Weights of a small GPT-style language model, trained from scratch on English Wikipedia: 61.3M parameters.
MLP neurons of a small language model. Each row is named by its layer, matrix (gate and up: input weights) and neuron, and shows model dimensions 234-329. Each number is 128 + 24 x the weight over its row's rms, rounded and kept within 0 to 255. Numbers have three digits each. A neuron's up and down rows have the sign that makes its largest values positive.
A block is one neuron, or neurons of one layer that tend to fire together. After each block is what it responds to, as a language model described it from the Wikipedia text at the highest values.

L3.gate108:138137142110098108124114140158095147138134138129103172130166097119144110114175145099106137139138153086131100185109125143116165110118138134120131156127150126106114119064130142122133148112103155082131121081159141104108135095138112136146098142139114123112126133091159127075091137123095106122
L3.up108:112137160146124124124117119115170099107099127137092122145072137094154102134119108142118088127120149154125090130123150125111128088136092144119117135127128141142140152094100136161137135152186106132151140116143162182110123145117111136154106094106134102105083130112129158145132171095132187081
L3.gate142:162147104089169075087152125151134105155167131167154144110111143148166137160162133117127067135105147119121127090111109119099076106159154108112104110128127103105139123130120138146113136147160145160118124103154152131143152152129106101091108149171137120099115114109115177106122154108131131133
L3.up142:108130142114115089137133140150161119158148112103152154174129164178125117144133115098123131143120131100134110123141081119110084158118143153104136168127141175140132139111099151115099136097125117106199108100142143098123082074111118130130162146150121191123109096127133138120144128107112106142
L3.gate274:156130133144175135090149116144136122178149167172118145145114125143173111121168123137156158144141127126120174142113145137116132084120169083090146162134098106133126144127127129181149121154117107132134144123141104166138123157139127114133139110148141119106113161154147160129128136037154154117
L3.up274:112139118142132105139073157086141106159154084111099177144135165099119134140161140152142118110150137142121142127095152136141150097138129112101145147160134099091144109098124150107131149084116135153171086138129116135116145164096071152134148120124116159106126113111169150139114126127146168135
L3.gate430:128157125096121097122133088129105131136128102094174135136099108109174135091127152132091093126093098097120126137104135124114109152139138162126143089111156140132098108107086143107112122137136143148101128135111094083118140103141097093138127147159119160138110110092107168162132106152122122108
L3.up430:142133107172116104182139152143138178113139101117130122153107137140112167100147088147162119158130167126145100136108101153125151123154131112145113139115137123139096118143074134114156095135146126104116151132135136129135119123139098106110135147146101152130094143113103091136127179104119106151
L3.gate547:104141115132092111073097134137167166141124134092157181152146138112131133147127130113145127124159155151111147137103108145088132140111091134120125132113131137116150171060134122094132090090149096135126111129147144118135143088125128082109139173138113140149102099085121119153110114126116152127
L3.up547:174131130110093176104174152133158130142119138106161162165097174162171101079116122125149072122146137087122129150092131132161111121111102146121141163123124135141107161132126175109119101128106116159116122112158165118119124133115116149106083148167153100158135133150108140092135154089112088140
L3.gate838:145103103083149129110154138109108075128129147151172133158133118101144136137081112105110139114141153131071139150079135110101163132110127152097133120137107136112110150119139114134135113101122148107125107106143155169125139085104112100150123122139105160071149087123117074128113132082100129118
L3.up838:137134136120126171105151112171080111101174110160133101111160102108129156120132162114159107138173119105178079109114111149090112147149133130093102113123145090086112077104128193114163091126118092155087132129098105164163134165139135108160139139144160128118150110122117151106143122085089127146
L3.gate851:163112131084083121142094115098152164142141147122117125157149130099170146088155106154122122125123152111064115139125096109140150135101140162142184169148111121169124110107145094112151085123118166168107147100155114152109131115134148088114136109134167136121143155114075140155096118133116126130
L3.up851:151139136150157147095122114141104155184119115134123112153146097147130128083125113109120130153153106129109113119128140145146130091102102123087167127122125132150084134168149135162152138131113149132108105104109139126118108116133134132088122130127125160101143155130095123129106127132128153142
L3.gate1181:145144196108109130129108171175152108174121131143104148132131122108116069136131124099173180150117097162133077157116107131130176112097131141142107123144105122113088119171118142142147135111138108109103138125092147125097115100162136105139121110088119127115115124143129103104081138147130138105
L3.up1181:127083123098143120098148106118143138158145146157104123153114145133172142115117106102112117140122139123146127154117079117165125071139160112151131123100084126165118115139150115095107101126144132116099142093097096111174107139115145165111127101156117135108139150133099131102125035161142107134
Second piece of split words. Short word-internal pieces right after a word's first piece, mostly in names and foreign words, e.g. M-il-waukee, W-y-att, Fle-m-ish.

L3.gate104:149142156148122142144135066147114151101088134121117138131133170132143161168130130089133116149183125122172137179134167129130143144107143153095107151118122133149153147101094141163143130104125108147099164097102152147142145124147155114108110101175148163159120131095106069150122100164136147109
L3.up104:114099097136150111113103134149146111110140119141154151116134108157148121154127158073121128118144118140135145156150119130163109133114116151195107116082128125147134136091092085122133149119134133095159099086190177129140153151216116104134118081128119154171142129124114122131100134157132131167
L3.gate439:126115119120149164133087166123107094177095128157092104099161107117131113141121131117094177131133086113105127127102134072116110103100125170104110122141093133105125125146096121129109123121084118105112116105149115159097153113125136125138164114110111106161118112140127136153125121131154119100
L3.up439:115118116111121091109085124094139097096100141132141144148152136188109128138095136110100085110129085121129109125114149150147148146106102141144114125084107134154135137144117081110130154168120145134159140159136121134183190069108158157133111171124109120127184083112137106093119121102162166084
L3.gate481:138137171119139148081138077080138158135090136144095138156093157153135122135139138111099146116134117103098113132082161108123151112114120131140136148092143181095142161116110120080146163117126134197108133125173159162173125123130110148133145119129120151142143124089148117116116100112093124099
L3.up481:117130168125133105122138175157146123147106083148102147135138132131105118154140088114113122135074109140135117151094101134110127118139125101160130139121142127138087131108170141078107111128144152116138099086151105142090131145115101110150190106140130112162128134106120131184122173152120143155
L3.gate702:155091140139126137140152131147189138124135120112116118113178117129094102104131122124147126198154123111081150157163140125170094089109153098072086151144129108129157147173124161147145126174149151090143131121160182103120133139111137113129154111141122107157146104098140101091091090121103137115
L3.up702:122134130169153135163131144162147159112132134130110120114110101143102126095141151124144112117110113137129101132124116103112117154105120189151077142153145115112067105167171135130130122131114123119121120109147128142118112143122106109134164105171055143144104123155174112132086178102114127147
L3.gate801:173067091109166153152105099149130123146107138140154147175084094140118180101125109139119115140125117075109101111101157128129126135136143135128075120106112151170089135158105122076140093138105153167081113139095123129123141048080148156117127124111107173125143129174151118169137119120107123109
L3.up801:089156148121089126136088180083170118116159144112067120068156118056100153155096144148111103119136115124134140148119157103147152084095133159111100163122159127114154109120139131120115161131131126115137122109176156120104104106175105102118133135101148125140113166129145132154123182149157099164
L3.gate835:129099123167161131120160101137115137168157098073113106120144134147084125089123143130153092124098111130133095185115103111105101134140133121139132131105132168141167155153124099134177121088133192129117084133115148128139163121105163131110128082140153125105088186126107155150137100107158162113
L3.up835:137161205165098097100089135152089099117153138134126120110106177150157111127085110154070126165105163117146120120126118133104140173125142143165049146116096143146104134141112131132135154141128144096137152140147077101149093129151139115142099107093119144151125139111124110072119150096159129155
L3.gate1262:097133155147164113122113086154164138148119148137171162156148089102151145106133169118120151150112140103127092132156141095119152129128171111134165163113115138123113083098118130118114101116093102162148154123135177109142111109154138101191108132113104163154170138110119150141113102143113135130
L3.up1262:114117153121120152126153145154127127138135143130126149134110135122117097100128150061149088121144170141138081153147106134136132104081126095100152120156110166158138198077140118101129142135157142138107147141137183128136117132125139114126097135169099107151074123126182149122096125173113109107
L3.gate1287:141100144114100145126139134111119121184149110139110124140112081110111154080119160151160116135114118150168081117118153117141131136129106096150142150142097118118129124150153135119107114112123140140168095103140121088172107101131159104143122132129148126161154104097156171095128107128133133088
L3.up1287:129101117081105128106167107146081142128112144081087099112128138132121137136114146119129101141117118109096138132108087143139122126141156171116158165085089180102097125094093194158114114182137163126114135137161121122162130118110120099106117139112133120142091139130126136156130140141105199130
Hyphen in Arabic names. Mostly the hyphen right after the article Al/al in Arabic names and clubs (Al-Raed, al-Sharaa, Al-Shorta), plus mid-word pieces of names and abbreviations (BWV, SG).

L3.gate111:129138091146113122105148134125128119098087164095114150106136120141146139124137117154133143123139154112135112135132148124132113097138166103155076136143102091129134157153085156152119097109152128147134166120175129149103139136149121130133136058115118120112162102111110123108148085121096183137
L3.up111:148143110145100122124143133169095159122171128129123108105118154100131157097121124149106111100149102137126139117126178124139100084197110079122144119167140071148115126105094116151147131095150139130137171161152121133075113138175129113149151097176145096154125103107166133124132112154119121154
L3.gate124:154137132124149167135112108147134126092131147158091111151165103106158111121115088119150145116158111117142102095161147123126123128097124104149114069116122166147085149135154135100157137147150159159175109147149139086149124098159169119127125158111136145101143120165124140158162116131171181150
L3.up124:116122095100150124091159128140148108149126145120158120146105114136106173127107135156114111101102172111144106132117128117136169123127148110095121112136131128127137099144139150139117136095139119098150122128152108155130117118141099099123116129134109146129100110158115126126122156140085098095
L3.gate275:133175120098120068103148121127127135144114164154122126096075130095138110105090103142099176106109129134148102095144102114144106103083156151120106111130123136139145123118126162111128124133135101125092137141141118136173163109110124080124161131156124163124148143126087145088152180122127123160
L3.up275:128158156126143174143132130119126135131117174095128124119088200166177111102154121124143126136122170137139108109098131107115100139122124095170146138112137147116163141165155135084117142118174129124140134147148104080149136089105143118129093148131141139087133135136157107135156134139100137142
L3.gate410:146117088191116097130121115156135094128097122151088138121123125127104156126147108135145096134137084118122162134133102125137130145131125100146100174159119124180123134125142129122131109131166127119181148141096120120109120127157133099154138127157086107111114128113106095137179104130157103108
L3.up410:125105162136141098148138081139164113129137114146135128125101091074139138121167095152120113128142117088140096145133152150117138139118148134152102117105140145125133142141082135130141106120123142115166106152075116141128116110138133071118132166096114104134129074201161130142136145084142116128
L3.gate708:100161108153112158109108147166158113130087156122126129127098104087144099105150145089167135098124114093137085153167109130089119119148187099140126165109143147179120117109094131127109134150112149122092085116153109127120134128120154109109159074142122123104161088139134173136079156151109159152
L3.up708:134153137117147119139141153166109132086143125137143146092133088112130091129129153118126152130115166124164124145103146115133138121107131139118130103132156113151102145137151141121125144150084142135126159113144151154131120156115132134130125125089109135140109135145089176138092131110098111101
L3.gate763:150092152136144151090138209108091142150140136125142095095108119058138145129116091103126147083120135125117165144141152122079137158062131129146130124163127150139131128150130164122119119133137160130149108140148103102124108121124117127145130144155139140139173122122123123165159107131116124101
L3.up763:145148138149100174139111147054101150106172135134149097128120130125126093141132097115127156102122132107091124118163155115102154137108116143082193107149093124135081104143164171149146091110147161126130065145127096137160116124158158100136113174128142137141134136177121124171111131120144158129
L3.gate864:147103121082148137135104195133123131124160139128158116103150133122144125134109129109143138127114146118145166104094156134127151090156130128135126129086131097149105145119091147154109126107155114102098096137125123154161120107128168128120127115158124120093126113161092097131124128112119181148
L3.up864:146128123114148118137134144143106117147108138133142081132125154125149163122141140108122146191112124087133104171148166109127116110123121140112149143174106087098099164156110117126104125123167080132144097124127133165114113115099145130124127104097065157158133128170099134099106144103155132173
L3.gate1009:121130155109125136102142111092120102146132156153138128150138169137116160147155113096132152140121157171146141150094157127108129116099144077123142137150130137119124150133111128173096158150123115130134143142119146134116180083129128094084108150140121159121150129136148118058146140076153084118
L3.up1009:116139168104157121129140113111139122133124120141138174144090160126139165120139067134107137115157185141148137096123146114093125146102123129127090188149122124107117120144093114125135127145122137079119125115157116159136161095114101153086140138136142182127128132128153113139175163164143139198
Sentence-initial pronouns and fragments. Capitalized words opening a sentence, heading or name, such as See in "See also" headings, He/It as subjects, and He in Heppenheim or Hebron; also "to" in ranges.

L7.gate272:131138194116151152152149152148153164165084111154125131140109161126131109125144127113144132119151138160141127109095124125102113124145141106112109106122180135115164133103131096135092094104140138111101145090139122103151126135166143114153096124136104071120147136118084101129117116132082097124
L7.up272:107129147112139122076124148150143106131109136103143123141100117111119154100121145125197120148094119119174086141150166124136118155132163115133116127173132107133107144119120122137184099113115127143154098105144125148098127108163132070160120091155169145131158120138136114156105131210108141135
L7.gate1227:126169162122159169085134161188141119135112102170105130132118137129106146100108069135148131135083120128110100078102138158103131169135153115119066126128143131128120112132080128151113135152105124152121096137110117144106164194106055171177111190145150098115125142125127144135142129142136157053
L7.up1227:156158176091100124118123102111141126140149138140134119118132162123097167127157132143084134098101103101051153127070116130082155104080093114092149133125113176163107136142123044155141132133143148171064122100087126102170121122162160132103132106178083090126122145129122121116106149132128099141
Start of proper-name pieces. First word-piece of a proper name, often capital S, split into several tokens, e.g. S in Skerne, Slater, Swigert, Suez.

L7.gate47:119083088141146166142183129137117127125147126144091107107117111098144149124101152132132168096155125096133150114096100105101118133116135189149110123132132133135182135101085134102185147160114108135120121124116124126093144149126115118100086065103123149136109141154136145130160111100119107077
L7.up47:120122141150063135131173161136128103139141103127123136098135135141152112102121117122182134157115150121124147145101115133151132068059131118172148125127197134063145137133129139085104114142144111097125107098109099099148134130131111163138115098125125167132154114146144095129146148099146126129
L7.gate1128:132153134152109139124125109098088102127105104146146127103083077089132150139154091159112170082124177106158123114123138154146156122152140103087128117136128110123128136164122136149107120070156153120131129156149078126148131152106147159170107160181123132110110116136154076125146141134151138085
L7.up1128:136151136104109095125176123151125163147121151096153146163104136136128087137134140107141083119173135130131122190119094117119133130097142152145117112142135159094080166121111123137129143164119160132121112104097126103159078107127107136104106128111130157099135089117135127099132111127153124116
Table column pipes. Pipe separators in Wikipedia tables, strongest after the first header cell (| Title |, | Genus |), plus day/month tokens in dates (November 24,).

L7.gate76:118115158115150114100116147130115144102090164129092121090131156161148138083177083154145119097142163099139148112107110100115161124133117132128119136134132100131172148158121126148137125168140121147108167194105125090131096142178077096121110124144131109130061167144136112124124129160159111140
L7.up76:162107141121115144118161105115106148142188158105139153116136171172136118123132112127116142163135093067171115164106154111120112124175130166074103124159144127146105088122137147145101175188123134131168135140131123079171124156137125137095136136152114144151099139121154174129096143119119124129
L7.gate822:205140142161135109124108076129167137151125103124128128114079110150101154140136146135125150097137129154152156150107109096114116206131149176147077135120144140144134113128157151095139146080129114111102156160166138076130103117144100117140147105107148145131152120144176085127140107138132133162
L7.up822:141147103114085155131154100071148159130113093139126110104118123113172144117137160116123137140124147085115136095094147104162120085109127176174152126137097160149143148097182121116150081051128100119086145092110120121211132152186100139145156144120131160108161145139138118114128136116146125111
Mid-name connector tokens. Connector tokens inside multi-part names and titles, mainly the hyphen in Arabic names (al-Yawar, Al-Jayzani) and "the" in "Player of the Year", also All-Defensive.

L4.gate361:109126117116097124115108135091153122157142146075137099117148124101155083113117154124189141121138152103130114153129126151127121144153128115137170141115111103134149100152098084148130122126140121093122126106154158118110114151142109111140104084147079115124125108073141136131107079104117141133
L4.up361:112138143163142130128123166137134118152073117148118148154132165118146173143101164115100155090108124135134102128116117133110131109120175185122136114131165124107132116153132141079130164116129109060138119100113157117109125164088101128138143124167134116101086179122151125143104121078100125169
L4.gate749:132146157104136116113145098158129101154128104172135167146143150090121145109141131134178105153138090136115137161096129146110135119149108147119100101111137151124150127127118132104143110096133111121109148152089104136132153128179114120110119152141134139148163136123101168165117145157163125126
L4.up749:117154148127163096100120105119131093124155125113133138128128098122157151050106118148141110110151125131117097139112118143079104146133130125166146083121111169144095139131134117068122146082153102149089103132125114144137133118166133103132169161141119089165101154125112108142144111175139114123
L4.gate767:116133135106110118127118099181116104092123083128112082143145137119173130159102094093118131095146129142115164089165142131127138136147114120126118152100104134133104161157168156089093095124119117125127155146098120098136138134073101133103080103152129136104122133041149174157146149110154108111
L4.up767:117129132137098162157077090149146122116072101173098127156141138114129108149114147109164141079132109107129074161148125128169093121131102096126093142113101122110133090169151115126144141106128078141130165141125117147106132140136151150156069095115110128115120158144143154164120096136131089150
L4.gate809:129142133153114098135092118138126077139162137156098134179132108130111125103131126121127072137140066165138107156139123126125106150097138119138163135151131173130112129174136140139111052125123180150123108152144110142135124102131090143092142131153168120139179120131105094103128132132143083148
L4.up809:156064156156124160158144139114117066101155114147142093152117094141139139140132125098150133116075169172105125136103102148106158137134107097122112144109115119136141129141135129156140146115102134171143157090116170154117132149121118107143123124119121118121138117111106148171162123107133140124
Letter after initial F. Word-piece right after a capital word-initial letter, especially F, as in F-lash, F-júur, F-igulus, F-üzi; also S-quirrel, S-cattering.

L7.gate469:162143120120116150085154172142153101166091128179092119124126127161114109119144122125132150114143162131146135121129134157152155128136169125103094142124099184165103134164108112097128120136091147080135131142111156138121104117137105126141158142138108105105155093077166161130099159130116140128
L7.up469:129112145138132106148135172141107099128120114186137135160153096147142098148121101130102149123117150119142138136152130144141154088071177088128124132150137149158115111166154126144127089164076131137107178109148136118122109129134137129130131168094151109126149101118161131102137168096128129135
L7.gate1333:136121114167117097136170101153133110158117128119092083092100123138111145131134140083118118125125158112131099168142106140153110140094109111154135167121143111164144129143106135115106117129152134143152105139163160115129116182141121113125111156138086130131146142156127111184150118103122132114
L7.up1333:088062085105136117151142109147151136124110134145128143104114131103164118151135083141132155144097123098134087141164121135126156137114131162110121166129119117113118146168110087102138093126127105147142100128161124143159116134166123099109127106118177151110184141112118133130131124145143150120
Subject-to-predicate boundary. Tokens closing a subject phrase just before its predicate, especially the closing parenthesis after a biography's birth–death dates, plus who, also, he.

L3.gate28:143160153114141158153131079132151094120108156153161158131097125136092135119162142158141113123110126133110141140108069112113170141091101126108116134101103122111179144122140116171150139115102112137111080092135161129125140133175120120104087127093135145108152150101096141145135129159112145109
L3.up28:153117121147141125143116119116155116095116126138103129157109130181100124102155126166148122167126119129113119147079093119155148166135130105161127117130135149116120178128137108115136074140092134137148103145149169115123114110156127140135110106106172150113136151144133134116189125088125127134
L3.gate445:136121118143152180141156130105154110120137114158092151123133129106125113116143138168145132116145123142153140106121121135108140142132136130112137133115154097131144130120072128123154143125113128110112126101134128149088124123125154091113139120148116113152149115152113107141086149091127128086
L3.up445:140170108118128158121133132121094128139162126077080121152121143122159156122108162093104131114181102129127183116109117123137143205137139141179110140095145179151135136114096114127166112147116135116118179105154152091133156160110174103132143170127138096091100090136089112119123139133102137155
L3.gate843:154131110165140161160163118153136138143110133135110121162075164148103132099123122113082118107128147148092109143118137092142113118140150106122081128153141156118115141141108143103128161124137139113160066131105127131131179149155130135083140150115130152104137144148136122107141142108142114118
L3.up843:171154125199180169116137095144109166115148143165097153120145141147129126119155109142120110131097147114085121157115123118115136073186138089127126129166135191100163127120054155111102156141098130083148142160071127112129164151140145160130195100099120141129174116151136050104094089142107121109
L3.gate887:181100119136108140093128118136155131091146138150130098123112093107109132122112128199137122150122116152111152122127137118146159169090140093113143125159168138113138145099122123145123090106091149125126123159114146148130160180138120164095141139124135127113125128119153104160148106109133082093
L3.up887:121162124130114149146146102123150164101144123119094108126112174161173118131139106141154076152138149129124103119137140162079131109165094056137122086088091130090184137102122112114098131124143134153112124130137142165121174152121124120120103154123132132123139132127108114169130150111123095144
L3.gate904:106148131159132147160168103129120144114084110193128131112100123176110128093125071186122126126134150121115121106099124119150153128102133154169098139131129176087171153109133110112134139167103114122122144166097140146178134117108139128128092113131132093152124151078108119080142127145130151115
L3.up904:115135109137163138142133114095105119142110125136171091136122135182135131126141117156129128105151168094154142121133144155134178129096094131113130125148119145105123116115148135076133138139130128108132130170181137103093091161139159130163103087142151112173137067118087134120113111108124152126
L3.gate905:161121138134124116148149104141101147139139135149124137118136116115116156121150116154121146129100140150095087161121097115154169127088138127130122107161140166105142115133140107109132147126133112132125123123116083109140102135141109145112149067142099161114132070138128081116157140125109108141
L3.up905:149110125134160174138144126160119145131124124153109144164127150148127139081159115102158116120122121151151132111076095108136150133066144103106128153147084116091110157152126121140128112127104156163091091124140152123094110125135162137156138167196106148166147139136117103144158165149107163117
L3.gate1278:104118139101103126152158097107166135118096130171153120143096106141120092100110137150146134079121133128120130110106104129114087110096102139098163100134152156144142169152139108142121108093107181107172120108144124146142118172088118128166154171100141084113146123104103104159149143097169097148
L3.up1278:164160082130141121180144132119096152097127139155158098119148127128097146118124121168123129092110155143108147104110086147124132146106118098155110126142143129124134117082097140112110104122109137128118131107126130132146107103140144118140155195132167125162115120131111099085066138093136120151
L3.gate1343:104107132098164161172135121154169121135129136164139118131091137126101133131140129147101151130120107136125134153106085078134141121087104133133156156147173127103113188148137091122128109118125161111157104140124161126160132125094123072123110096153115137104104108130131101120145181068112113136
L3.up1343:176114147145140156072125092122134156092170141133113077150094096100065180084129148132108101102144144087106132132120101115101133157142119140119098163140136128162139147147142136140150108112109163150139128126159191138138163173133140157127167138162113140160134096163121105090153148098148108122
Table header separators. Pipe or semicolon separators between column names in table header rows, such as Year | Film | Director | Ref or Location; km.

L4.gate191:123109152122163128128138089152113139112131132170095135159096138143105131120129129147130128115139128125092142134085130129112126108113118123137112113128134121095132148126109127128150130119126136070133119134144183163134148120132135174170150126095132111138120164150105106167172143110126127144
L4.up191:135159111129137145134113119086103082137134130159163143133113137142118138115151074136130131133162146086139114181123109145112150067151119161121142110121163116157142150130190116122160156138128075149129108114113099136148138121125111132081144117172143167118140135125126146143124152145094134132
L4.gate243:136155146105158102150155140135127102122151127109138093095118070153115109083107096124135173142110143112152118113129120113101153123127140170153136119131142127122155136093157117142121109131106152156136094084127177139125118125153190147100140120139120127144125165115109138101108135149130141150
L4.up243:161168123136141117090148178152143116133128103194093083115152150151144087179107144165140135137146138075126103104100119111131151129133167125160102130160160111149125155150138140115160077096117143158172121097121144121138110090158114158145104120116123115140125092153136115123151112156173162082
L4.gate661:102125162161103163095082110129120054124115129180143124145112139130091114118127166123117162103169111086089132156120117140115158142112156121176092096137131189120147165160107124121129098128118105144132123148113117124131101152152181093132155113142130103144135143101144104155119133111118157109
L4.up661:092156105110102174185148093173120131132128121140120137151124203158166096091126146132129095157132186109117120125099096137103109106120126149120131143080125126136114094108161147122141139120140141122139090131080139154113116131122136139127122133139161153118146128098117117132145124095104104121
L4.gate1319:154173125163154147160134107153150137109141135104135108134124211159096102125160127129109116158150132151107129131148124134139120089123126095150127124122101119096151133150121106133121095180107148140091128153115126150171134126117130105068139162080161130158113108105134165142108088098076124118
L4.up1319:126162127145161151150096176122136067113179159160116143156093162101115146135171126114151144143139146167122093148149148114114139140129089120168118130141121153157144160169148111132088125102134172149122131129093156110128056122127150119097082148122086106098133148116094158116132098114107133117
Table header separators. Pipe separators between column names in the header rows of wiki tables, as in "| No. | Title", "| Team | W", "| Votes | % |"; rarely also words like website, chart, officially.